config.toml
head_dim = 64
hidden_act = "gelu"
norm = "layernorm"
qk_norm = false
tie_word_embeddings = true
init_std_down = 0.0
optimizer = "muon_variant"
weight_decay = 0.016
max_grad_norm = 1.0
schedule = "wsd"
max_seq_len = 1024
train_tokens = 498100000
dataset = "wikipedia_en"
MLP neurons of a small language model. Each row is named by its layer, matrix (up: input weights) and neuron, and shows model dimensions 48-175. Each number is 128 + 32 x the weight over its row's rms, rounded and kept within 0 to 255. Numbers have three digits each.
After each neuron's rows, "fires after" lists the tokens most often just before its 100 highest values on Wikipedia text that the model never trained on.

L12.up144:170141080144161097150173144108124120068106103131130105166122125111129120085121133154148080147160138145136152096113178144116152063148120117056115112178153179117110128111133094132097197032133127102147120098109108168141104107141161102137067148135124152193159154148122102115153145095122072136103077162112158109076162098110134132121081182131106125148141123167186123138075134148097107118148
fires after: " B", " b", "it", "er", " Br"

L11.up232:143125149153126164106125141111132075135124079140106180105112132125104087097127053082087131142096147179086101123107228124179147085112133170143081131136120104142117126142157121142070106086047140102107140168122140169132166171146152107152089107083129117136115144131080185102138178130096137086132142127126100116169117092140158130068180131162114143126129100109124068070191143198146183131107
fires after: " the", " |", "|", ",", "\n"

L5.up214:108097045083145125149124172134189148126168097183110129176153124125138109152111149111163152088125112159093106093123103117110100154125150146094118127177121106108149139085140168032111147099149140172109113110161076168130166162164130157099130084172142138135144107163073092125069129186036087108147139091123107080101085150143103145081158082149171161119092097137173135102116143181164116107077
fires after: " St", " re", " W", "w", " st", "ch"

L5.up312:174126166171129130112107069151142122131145110169101124129111119184103113102095098116086124151120092175162164190140071139168155083163101177206126107157154142089105116126144112135090106123136114083082102173190095131139134117129109180122118109083117114137193073154188136107125098173091083186123171162180102165139109134128161084131156082108085095173141107166103086110111196158152124089135
fires after: " s", " ", " 1", " S"

L5.up663:158086165162155141161102126142119140177169134119138121081077144088085157124148100111124145178128155155153135120192123102184136084104068207112111122171105163129117141144137107068085149100112158139100101108094161130081107157098118071141133179076200112204170107148121152126118168102186145120095127132110065152149096199101115149065128133183129117123104143119112132112076167161129128091144
fires after: " b", " c", " C", "C", " d", " B"

L14.up134:207105158188097142092106099132106122112073126117162145089158169174114161176140071144119140117160136159083093146140142163128137200129117173099137138121255110070058097140080132119061115145110159102154125102164114163110137134180123120121114171110044153129117112081095110144160143124138125101090185099110124136138147168081105087126119120144103169094158138092129149139173084169123139129126
fires after: " |", ",", ".", " 6"

L7.up93:146153143111109240157178089113177088155122091155115132087117063130113108103098092100095199106187119142087124132116151131177125139128134127126134107139145129092113082119140108161107116157198148159125120155095139077118114090104079124106122119111115136115160177128142166075149119164139154110147136106080152161160160161095128126097164107097124110218086120110140116173166100143116159146085
fires after: "\n", " C", " c", " n", "C", " N"

L7.up238:081127155184157132112178046126100078125154113137138120135152113163161113161131080168133131128151143072157164152074104164070130099107136109148135098119136120161129164152132054102133113101099180103169082136121063155107178107097159104095133174167104093148123097124108105128178096197136105130137112113137166155120105135151134061085130157102112064190103125147111145032179122191072187088196
fires after: " M", " F", " P", "M", " L", " J"

L5.up323:081110075113153106185076143196140102117165166149174157082121109126087108179149136123096177117114129175135132118104098134162122130129168159160124058146141155135153138111093176126123113152137093141105136147152144092175136147090135054135089095126137143089133091144132110125182123142100122176126160101213122142102111166144127100105168110087109092118177139130072114106101149089123102145152
fires after: " S", " B", " T", " s", " Z", "b"

L5.up65:191154092131133137132114154153147116099085052154143111135110168066099098115135066144097130109168071087162135197100155147070145125126139144163180137092197097109088071085134157156164149166155089154116159110109116084130178160155048118098117165162038217127120171158147131099088103138129099160151180126136180102121127098109129146102137154162096123140120138059103099127118110124186082127149
fires after: " r", " R", " v", "unn"

L5.up102:165137067140122131181073209135155134179144154138162097154072150108118081040128109140124144097084114077163195130106151168071083124116137148123105100136138092163155142116067123157130162102094117127145152117175031155178105138115091088154164087109170068133119122098131138104152172155175167065175165101129063110091086116104150075112108174148128140182090094153123123137126120119132120112125
fires after: " w", " W", "W", " l", "L", " ro"

L9.up688:103098085145151115134147110161084117030148087153138089147104124117160129134127111122125134149155103141105131129137120089086090061141180098120166130077129190182127118130139096091116129138142100114083115122182131140139173139130136085153129123181115207128158135152122189113062145152094165163111173061104186119118144101123088087160169150065082065148135155136107091112115092167157087177107
fires after: " |", "inn", ":", "==", "ig"

L7.up749:132131161150093138148097110129136155113166070167182108085091140192095124128142119180119112081149045158077166107142139105146100194108101137119134165206168140124103130122093110166108119160175122097191119093098111166073145140158119089119122155141117115206164167144117187080200142158097152076079194166111097132091125088141097096127136130180122130114122079144131174138156031130142082133105
fires after: "i", "o", "\n", " Party", "u"

L8.up34:147081137120168149123160125144160168046135083163127130154156122141139183149184110119095122116149120090128130109075105148094126080128093131204121064068141140119113230087077135150090137182131094065132160158165134131157104110182138118108167154200172140150145154151123146079196175139108170135122126105149157130098153157127113173113055108107076116089144105125070123113139112130145148148170
fires after: "\n", "i", "a", " V", " e", " No"

L15.up580:150151171156130109115115150114105187134152152127190133100116088128080105161133084155137161136092078184193157112090112159103209153100146149143103177067134159132166093190176106134161137167134146151157048149116108118103127104166084127127120140140106103154125100082105139097065165148171171147153144142127143103091100079147154152046126146168078130147132116128136119071102150150201108130171
fires after: ".", "–", " N", " one", ","

L11.up207:127073130082052154123143129072122087165135113188126157168096080066153207127057102095111139117184117160154117102151114111105105178100108080177129129130077170112096129121102084125081130109084146128121147144116114129172121147146125088137096139145108184146095135131096177131117157210105152158131135152169162114045170139116075118113194111108121098144127100112141173124080120101123131167131
fires after: " |", "\n", " 2022"

L16.up633:130136138092147186091179186107152147145103109227102140087089179147104107115139093108129133165111122145124147106174099075140089131137126143109095086097133140117127090156113072137148169066145150155191177114097163152141158189082127194212114156138085137120097063179094133084123159078080094104139125092134149068091123103173138110146158129107133126122162116123177126107122129172116164105135
fires after: "|", " |", "born"

L3.up548:135156135130114142166175132130149166161138051103107104102121127152161117093081116098135150146133117149105122089049157162060188210172156081115121082174096085137130142126159104150091142096136095107050125147077130128131083163092135132126105105091086149127109079140115142153100151185125127153141097086049166126134117144070165134110128122154187136166100109094163066105138101035172154085186
fires after: "\n", " |", "|---|---|---|---", "|---|"

L3.up452:083134112146086122079167117104077138110182117098158178077115138099144145160141112074169141130109152096142136099120133178112108116105173110090133093116176175183156081140090109095159125115153126101098139164132138092106093113103128143127154137129141118121143154118104156097133112085038086160109159146151144080184121170126128205149169082173143128135164174161117126157151149117097103151142
fires after: " f", " IS", "S", " F", " th", "Th"

L5.up16:100110122127113082125164121112129138149121100179154118077133143160146176166082120172124116121121124096107133195099112156117140117128098126134162100118096098122111169098096067173128117115133137064139158184160079101075150165178175128138105136113127145134104082160117170175131112137185117146089135168127128131079110156099121130089139135167215102124127096154130153073111104150099095074126
fires after: " U", "\n", "S", " W", " M", "M"

L2.up110:122090081180156142150092130135132188083114182142110202120130085157104153090159147118062113169134157122089130120072116161128125111143173104098122133109113115150196129086119123114089120092105095117090076115150142128143102141139099092102130164148139144123122147129132174101223136183162127114141182103165118082124079154134156153123130133062155150078119181081106159105129110100200096135103
fires after: " K", " B", " k", " S"

L2.up510:150138090132128138151129153079148111141145143187206128156139107120139086125172077135124086185180157159108105162122143117122113083128125151066096156174146162123147159145133081076119107126176101154141103119148084141134109122154091186082102162108119114057172094111189145117160139169159128156171095148164140131170145091164174102104137077116188136151197085134141114111150157173153156177158
fires after: " B", " L", " S", " D", " J", " K"

L5.up503:098148131139123173149110128091111165138166159130133124091156098113135150094127040097117158130092125127180103135104130192164097136152115189156103104142101121130160135095173192153098172125117126094054110076139086128121118146107119153094159127136108073255146082095136192170148114118093100157123214140159137109126072118086130121173147165106137141166135162087147145125070123142143131116122
fires after: " N", " C", " M", " W", " O", " I"

L8.up549:159125144112126095121118136118110104107130120086139195153114124128127141144151165121116176126151111139076076095151106111108171104133129097116158106197120145125166159146060170135130126108118144097091184072127119105097153165082132101136096095091125146112125115123133132107109048052139183175149101101115101101126131116079182143116182106180152124163153164123060106084114104158130170117102
fires after: "pl", "f", " f", " F", "t", " ent"

L3.up137:127135127090099156120089137116078103094159132127174097104179104099182131092156064136150175131092129071155133157168136160148069115147116161181097127105106095114156085161096164149109212186082130123103143084143175139035112171140144123098146139104119156134129123107159133067085140138127143191157160140178121160177100100125135155097100112073178132134147117140159122043162119146067096103087
fires after: " M", " N", " S", " m", " J"

L5.up316:113148110124090144147138177122124118087154100143088159101159110168089139065124121162115078144162130129131086153128115173115121140151212141111133111189094117091141089077148132150100146133134143099103163095123161072068164179161159107104077118140087142142105134140122058101085153170162046162133092125215111160225148074115174135089080126112145128123112143139122189131138164088149123135128
fires after: " r", " s", " R", " d", " un", " El"

L8.up394:195134066146142118102149161146169137107092132106137113117086156114119117118121095082143090193196134083141167094062061097117098101158102150129118108152167137082095099142098071091106118113164135136093139136109140140168150031146161092174114117114119157098096192179102155125105174134152125197193121093129116057143164099130086142114130116117130129114137153099120200100179165104139090164114
fires after: ".", "\n", "a", " |"

L2.up99:125089121164069100093112085132102153123151119155146063085179146208126116116171169128127087166055120134155061113145064171130145141145095161149141127144121130135086115161104143111113191137108123103077128155130169119119079131152136119111101147078120169163040137150098151152119124134180120193130158129136108112154126119088083110177091114058139134108136109173137090152115158103106140078131
fires after: " ", "S", " S", " Sp", " M"

L2.up661:130113188126157147135114126101151121184088135139093165162132157126155192129049142127116200141116130133157161178205082107097115113133082183120114103117094133133097122119152084142124121121157110165134142148077122082164086104067120109084094126078141103150120137132130188136157147106119148095139196126088170087133171116093141105157080153156127129133130143140123134142136144127158169108108
fires after: " c", " ex", "c", "C", " ac", " sup"

L9.up577:116073153140168107120110146110132062165152118121130102137173166185103126099098117129150140137157124113161108143164205154122136119078096061160130176126090168110120104090210118143105100162129100099127128181190098117144186120166117088142144124092117095126173126104071175123118124138107068068118115092091088169102157124074104155143142171068121087170150116130179111147159155129121097170110
fires after: " is", ",", " was", " w", ")", " and"

L2.up625:096115139125124095078150123064122178130108087158147169131096137168125109155157082138115114077125167094141094147136086146133106146110135129131085195103133157100140080104083113079132109162069090123139080114128103111108123128123152190166151091137112120123097145203156166127116205213159122152141145137125139169104123146186112128176113138092161155099195124150092140132120183146108129108218
fires after: " S", " the", " (", " M", " s"

L7.up89:123118146123151132108118105146123078092122154148160148156146134147156128157141157106077177106181081170153136096150128113111160117171131163135090137097102094131139093148122201147126146112165153141154082125150109140091081120165095128065139113074090087132187170116113160130110110147214113108122190127143116059205117112118041179119148167065128173142092118159143125116199105156052106134137
fires after: " |", " 0", "3", "6", "%", ")"

L5.up628:074136165155112120088163128140079177109151107173176190136174159122158134129104098112110135180104129121192090119127072118052089146132193191158111154139136118118147151144114114114118108171079124085107122154129140095122091062136133107195148089111116163079138131134070176159155102123104117152097108136120180151170172124143124120154116090145167131158136101184115129121130171143090101072155
fires after: " S", " s", " un", " trans", "f", "Al"

L16.up124:116112154131087130115147158088169087083134127103071163094189091089122186205099105197132159125189115107139168136146107112120107080105155105123143090131145145144129117119117107158101094135092153162161106154109145168090119079114127123103124157160184107129121167150153113151194162142150142198136158124130103116100127145130061058109080115128133092188171032143129121141117083085110134173147
fires after: "\n", ".", " O"

L8.up166:128154124147113149172074113183133145073148145132117170131123186173106106153100138084117158173144087112125206132110142094084055143093105157130120199130137119096105151107114132177120092134096122151182096159103109112145143128118124093140103154131075154118134088104168083127121155137128154147162116166117176152125135114184075108147118134105148161146098058157130137112096094123197175123133
fires after: "in", "u", "en", "ing", "at", "o"

L11.up99:173095110083080110140098116148108109096163076107065131109130131160205130127122122155077160107154090128154118180094104136094054186146169093167136142185147149080109188043143126120169083150093098105123078111117090149194194102131158141192124173140120133156106154144101153164132153141120114170105088102065141070166167108100162130094156149128111121121076146096116128132182123156116085157097
fires after: " |", " and"

L7.up373:130159125081110166122147153137105159132088202142151097126191121176102091161114117171128176116113146116116131037164069069069140094126115144112095098154158112135064116085130169130109098118129122155104198125188186088133116130091128157132149118095117146138116085093134171143162116142126120134159125119134167118100142145148112163168160173079155118150107171114151133079113109130130159168127
fires after: "ro", "os", "a", "ra", "s", "el"

L10.up582:148129096166143130087090150184062118127080167131113086142125097161096188166112105135107148104197177176089083065141091157176172115172138133121067072173126110136117092069104163127123163201150181159156133096136152191126055113152031139110101097147138078137096106105155148082096180146147128134157107140050130101153165081195085163165155114109083176128143104157145144153160147197117103092171
fires after: " |", " ", "6", "vers"

L5.up596:177150130164150120123143127139099090151130154144141106134054138126081136093060150157146192138071165146116129133122133104096119132130098088146129091144188118120104158137088127159183124123095177128110169108107126100111058170064115056055109150111133141106111152153108142141106124125122161138093189096174115117121077125135133132155075144109215172134111079173107096125116129174179174146114
fires after: " C", " c", "C", " Hol"

L7.up307:109111115095103143084145095102119184085127138148105107116096108148104167113144104078155130144111106119123107129136083120187122097083120123132178124108094159145197088087123117160134107082179151119098142073105109118156156196145112125069098137123187120169177119129118139141143216134147091153182120171142106107065100115178172150166118092129094167156083118112115160180162073173118042213151
fires after: " t", " T", " k", "t", "r", "ur"

L3.up432:137117123185175149086147132140155144104129098096099184138220115081149134146136184202135156122160145076191147158146134153135170123120072098178135157159137167107153149115092128089098119114119116132124163114134127087155059116092105137080094131158100101154131133082127115159080137118116114146135098120141104115134123172156129124176152103147106171089147112153086126081117090048124133134165
fires after: "\n", " to", " of", " in", " for", " and"

L3.up361:168122143146120124149135133188161131088094128121182139091147113128120208124113091067110111134097150159175134166116111171134111133100097119105099091115125123106082111159137130132114191173142131145126150083170109180191131195098092139138084186069108106086127131126125104071110198123151144145122175114071103077091175109084145122133182105199121095091039107127096132164102170135142094085184
fires after: ".", " |", "\"."

L2.up258:090099037132104127127105107130120117141058098059116153096099171124121072169135099161135128135102103111082129116125146094089115117170144119170164137140149173121130133107162102147114124090120150108067130085106167149169129136155150145076184135147052133146079131147109106163113109104114118099213123142176180136172124146142109132152151121125164105154130126183131074085098200088131077127153
fires after: " on", " On", " Th", "um", " th", "ength"

L5.up198:122150081125148134208110129131115119067188164097139167097145105138204182063117133190103110094119132118127079105102146089119123116059200106123111115168117117072119128055115146154114164124120139060138087123126144126107110158121077108104103153160149164128098097127095107090125137179158116133178177111135200121109135099117098121127145130113134056201104072159174128182151110095165144134122
fires after: " r", " w", " dr", " R", " n", " t"

L7.up734:141169161121112218156128146122117129133134130102144170165116085109134201095133123164104118120177202084097120088125152095122150166109160159078099098123107093128140135138121159125095119146115099089161101073063158123102213068180122116150115112206170169162088142096157169060146126171138112134100168090100162063134138147117114134084145173112085154105202085098100145133183187112109121134081
fires after: " University", " R", " Con", " r", "on"

L3.up387:126164104135110088172157175071150121077093097074147120170108037112119190083133105100155091143137152169135090111114090094054145141102102088126138178153114126136141138180104131153111134060145083106127136116145132154082102105139075092161102149162173140210082139177124175125163112092153096116137121128135113136111146156144117152119171175133112103089110151117155119151129085094080153164208
fires after: "y", "-", " B", " b", " An", " N"

L5.up736:123107143150175149127110184130074155131108157205114096135086130194153157099105131159162078102108096064146119143124210159107096106119096106113105068113182135117098161126125166122162104135150164082107125154111149080151105152109128094118133115076079180124149104061099094090093138101112148102171141157189116144105134138094126144123137148124093062123107146121225162160097170160126128117089
fires after: " was", " is", " were", " be"

L2.up494:099128124109135131104113129108097178137099125087148143119125103119099151132149208061116050156066147164137173088142151082084107150124152134189121138164092165169159103116127143117150084114145127103158207135206128154147068163097087189121128091142100084128133151117163166096127150134129053136097111117109168112129048067214039094161151127150126121104127173160146199119118147106143131146128
fires after: ".", "\".", ".\""

L5.up602:078161137111095076121133163089142111155107114093193098121082146146083153193160176087135138083117182118099126109145113112145071141105128047168131141133096085134109133105099138080083138155156160098085134072196153101131105194143151154121140138081122146139135117084132099071154109142132111073129124139122129057078163094181182160127096091116070086165153151119135144179092116131135113205141
fires after: " T", " t", "T", " tri", "t", " Y"

L12.up734:130089137090101175155123170166157138129153142153160128099135149132170146048144086191132117100165192165090129117146102087140076136179075110124116085110146181107115119134139126106095113142108143132100131098122141159107125136153116126142153129169107118085200111163182170135114200198092108090147127127149143096160119111151123130127098108149107135115121093077124085113102113091094155120184
fires after: " K", " +", " J", "I", "k", "u"

L5.up21:093066234096147157132142175119092124145101150155134152120104088178113172129107085110122100108147123178065100142142152129145096137109139179106127102170054109073122141084132116116131147070145160086089088119093201103120128122141107159119138160108181139147094105117118117141114104179197145174082188086140055168142123133162145148123121108156133116146113105180138121112152155131131154109169
fires after: " H", " h", " c", " C", " ex", "c"

L3.up353:108131126095102128075112087146167116129117105142137111141095097139153111117098149108114107139156080177102181155058064140134049086130136090090169103159134129101192177150142095137164111167150138116073101153107191101144100123135135152113180127084102137144162119080117122150072122187078142146186069139086129090124091186073198094112207154119159136112139079175093122138164122123112148175153
fires after: " |", ".", ")", "|---|---|"

L3.up754:132143139066082165123113154128163114134091133121175148141148093108084109113172120133138061176156115188162106091117086123114109143210085145107087056147111078114148137160117120110114113204168135138108130121092140193167129137200185134144122114137154144120126092070148158115084166223071092168141083124137172138105170188153092132097188094103182113156107111129147120187163103169133114102142
fires after: " |", ")", "."

L5.up47:162123099146145133188111153181152080158221090168144146116137164104155075138094083136078145105101110150145143139130132121090168131142133165068136095147122156164117061173122162168128138158180114125106127111184137099124161156079096066106155100101158158090191142102133123163151122160168160099093124090132132139134125129172115110096152113181143135063105127074127131104116162109036109152089
fires after: "-", " b", "W", " se", " 5", "g"

L16.up139:178115080127113112161110077127134102112068098175093118125173135175171084072137120114130097115134153091144118148131082111138141172147118120143122095188151171093176147133149162194082068073199128154112130107144153154124142115129084105088104119146114186093145079144077162107122206141122127126164107083115109094142110055128154108134143113157131083116102167137099099116149173157244145138134
fires after: ".", " |", "\"."

L15.up515:103142121124078142145112141106140130088118091128175117116038161122117121130142183108117162151095098157159094094141164166102118158155208150141093107135121128147157095083174114101090040104077083113121151152118197170101107197081156151136161115126167144130078091105122116124088116090221109108118139132112139151084142096138180137136127094137174093224152122111120082135150119107122137124142
fires after: " |", "|", " –", " was", "ens", "\n"

L9.up370:139103178112117154034126151149152112146125151134139141167185161054078145152114131151125100122170135144154083113118124153139055079155126162080172031134167043085110128128160184112059107142184160157122132116202154174142115158173110147099113126105076037143103149090120158100097168138138164152133157144142148162138143140096085103087112162115132136121182119168127109093150112109166086100136
fires after: " |", ")", " 0"

L10.up676:181117181173089138128135137125153130135133136073114124155196053093085083128107103131104105141164138159119113128130164089099087115084122080069053110144135103146153143132133163059121154127157130141074128140137154124094121223122122130118148101145087102141110142136112189145094139152122172189107095130055112192143120172114133128143158149170111082111085052192156113109136151129130116121103
fires after: " Japan", ",", " 5", " |", " one"

L5.up495:156099141127130161153080061146101081107119099128083155114114128108097168190131117159098108161144071119095140106136131130122123117158136117131163153148140091128142113143133071139084079128140148127062117119126101108137128139203084065174115150159160131103124124119116134084078072119093111084104109119153171157118144207079242123153104108101116098146182178128075093187100172104134134155147
fires after: " D", " d", "ou", " k", " S", " f"

L5.up483:162216127179114121117189134187161132120188128114124116075158130114120152165158074127149097119138139101143128143159113110159148155167071069129094132107146145097103109190113115126164034095136119123140137137133148109142187105122111127160097150124124076129069168095126149142091140173093151115094100123160169086143113124144110120113125100078184119158136128104141188088081161122146134123102
fires after: " |", ".", ")"

L5.up490:121107123090138130086146165106127150114092168111133068069146146157148155141129084085095170097088133179126067120103145128102114159150169127120164152077228105137138102180118157149117104116141100144165097122153146120164137090123101137156129096133094112100113111100141160149160131121152090177185105136136091118140096130164166180040073205121134088145158126152133127103202143164166077156129
fires after: ".", ",", "l", ":", " L", " as"

L2.up634:169075134091156119141105038182081130100154154091140108108135123156172141118083210100126113204124158116067116142134114112167120156118083153174109127169155138201128130140178113044089110139121146098116119111103182143104168123171160131123142171158171181116143155114098119194111137162119057118107174133126121166160099107097092106126102129127133104104173178145090088144120182150146067145147
fires after: " d", " del", " do", " ind", " red", " init"

L9.up297:098142050110162199100172170153170161080118169127153188152142091120133155116134117069120128098137113202153104104182081126084126093098158117111117121093145059131172146094123223101204154102084132154113131142131110091182139060127121150095157140119101165082166122134122156141155119128134130150163169113146066117081143189165163097171120202113111123171078116093105186076129089191120093124147
fires after: "a", ":", "ra", "re", "ille"

L2.up44:108123162128148163178165074123174131108151117156121113081109103128093089161118131118095086147071162090133106085140107113155083162210082107089099106124101134134148101191129109132097131154138188147196126144189095192120094151148102139117132153141048036098112118110106120098123107160117114164089132103146152106068103087124131122123122145110108116108092154106106188068101134133105141104193
fires after: ".", ").", "\".", " |", ".\""

L2.up693:195125189180176151126091066107116177108127118130184125108104161151133150143170104088085121073143136145159115137070111139141119107183144092132126155159086107201132079090116148100109163136150153150138201139184147137096141080091100156144148144085061094077138151104136175111120095108107125190179118147121149117141099135156156067143119068182132146070121185157120133077074156104111103098142
fires after: "\n", ".", "D", "%", "|", ","

L3.up436:136194113120139121129083106143162143134144101186133126118092041116098144097121110135115129044127144052133159161151160155103148204140131118086135178155129154106149126188122076122096192078168091130207106130156164130088106133099149149113163120126171083164052155106098083148125104167149106153122077156131116137121139204163128154081139108084138114124072101091131138141087144133103153191140
fires after: "-", " b", "%", " p", "ong"

L16.up160:121073123099172148119103190114108148177168112159124131135107081108164122135102049117141203103097078162097116039084159189186111163145086177108114093144095145130128110117076158123111106076084157165100118078105102190116094154156091113105109105145099087123140093096146103118125120157103080117125116173128150181131123119135157126161137134152139107103179129170085117122191152154160167105176
fires after: " |", " a", ":", ","

L9.up207:149176057096171155135131118141139162150154113134141168134072145118135092140097165113088147137077112150143107082092121170148085095183121153115157123090105132159110121135115139126065101081122105098130182110132121175154114114092103133135116142123138121097109126087123110097175144196141161138145093054086153111150193086132108132122147165109098098168143107183094101112197169089074148201110
fires after: " |", "|", ",", "ed", " on"

L5.up721:148147179115126119081175202158154163106144100124162160130075062104134152093143096055135078123083120113140211095128038155150089169100103129129160093151109131086095136100107046109157116123154180102145124177165113159140116154130162156112144080081154110167114117084138182075077097178147060118177096092127092150133141066148112168096135167137134173128135131126147169171158131147143141112076
fires after: ".", " |", ").", ")"

L5.up288:102211105141123160136099113081170130139093201096187161117157101106145152120122090107091158131113105082139114098094092126149102124083088060158165088070130167130115096143178146124096113148160089130062172100166129152119128144057104113120148154121088093108156130136084159122118115143080125123115142124160154093179105156080083126170165096054117129113096135088106162133089177131033093127148
fires after: " f", " T", " Th", " t", " ", " F"

L2.up123:129148142131108110110066107078088094124148105080084109153075121115132160117097127144107128122121148163187135121133139126070133143125070045094161137113161144173066138127159212145116138118140210170117186138135193082115151174164075103147138109064093177122062153113105130107157102135173116125164152102139179071087121157146146111189141166116148137183175126126092101188092089099117156142200
fires after: " n", " N", " v", " V", " did"

L2.up381:124158148130081134122115170132129117112114134090144123134082125128103120162098112090101114118103128164142149146152118182113094133152146177143075124098107126096098060111077152126120160139118142158130126180146150149220167078108110158119100171126062138150127111174107099116115149120107109122124163140146180082210069161146105086184106116019112068120110149136118128094094120124147152089187
fires after: " s", " S", " l", "S", " |"

L8.up756:104093157123093138073171142105139128134130116093166121131122142097124165117065105102091175149167103144126145119126129177150097131119123109163056149162124162131083110098116122099178129217078149103142167144135085102115147208066136166183134098106123148134120082075173141143161104115099215149099105149109159173105103147118179152139129116184161120068139167153133115079082100172138111115155
fires after: " F", " f", "f", "0", " pro", "F"

L7.up472:162113181087150136109109178145149098126128112099131099047138093149136167133120118134116135124179128121131103105158132089158129095142160166118114152087110100161125141097137090136119112156139164133154096141130100167108120181167143143137145098049109132149184161105149138095111141104174095077137132066094151112120103173135150087135195112083121115119120080144070142133083173170129118145133
fires after: " l", " L", " S", "-", "L", " C"

L11.up281:070097107133080111040117090104181149142190167156157124155088178131114127147091114166129082108127154154080131189134087158112069156150178118139179163156159138060128134123165111110162130164147079105099103148118127147147093119122104101090096112090140127138139096165097112214127168208118091146147140103096129112077158129123128161102136167081115136137104102155076139127115092121143137136147
fires after: " |", ";", " ", ")", " 1"

L5.up37:169152126081159116170134106131194141098144152073116119108106115077110164071110131108160173179169158174178047153170094074135129129136135160086084162166110100119121159153102091149093154136135124108197157128149110170096169196172108111205109137122140072154143204107142136120132124148180148109086079128141079204125103174171122141134134119094144029101198142104134109074112114132157148116155
fires after: "-", "ar", " L", "inn", "il"

L5.up218:189118129109110144135082146118096113136173135178127130130096101150092103108166082144153103113134145119151121110140123128078139170176163141159090098151075180149131145129100165157181175081113126151100126097144146085212144167110095126129105134153071107146117169100153150167067106164194125144212161112140156151125169124137179136132101148150105078176146119088105104150095148150124119166128
fires after: " r", " R", "l", " sc", " Gl"

L5.up7:130138110105140113131103141072193155078121084149102150036103131108140139170161178097164104191065120122128161144141134110129063135114105072156092133137126103152149126163155117115107107107118113138115140103133149141163102151148173178149061108173106136123145131108119130105148141153051157053111148108154121126125119141102178116147209110113105156184141215085120189144088141143168154200128
fires after: "uk", "y", " k", "ou"

L5.up247:126181124134120110159178063109082100159168088130192081136139113107130147119053090146110129107152145144150178185142134107095161134097136150121184113132202151168111143122171160103120175075159156107095132126143124153104123140121135176144115074122149123095110109104088156142128190138086144129121074066156159171065081107102057145138088138107095102132121151151136047145142090156044139109133
fires after: " f", " G", " F", " P", " n", " N"

L7.up269:150147141147093090133177109124132095153201142145168104111089204143149133047132094140130110133101174082145126139129170112106099088110103082108172065102088157163101102121145139108143163172104166150079108069166104100202132138127084114121125124149095145085165110104099147154139102082120162100128167146108112115134153108058181139118160092141187096202147080108147108131101082157081123159135
fires after: " W", " w", "w", "W", "g", "end"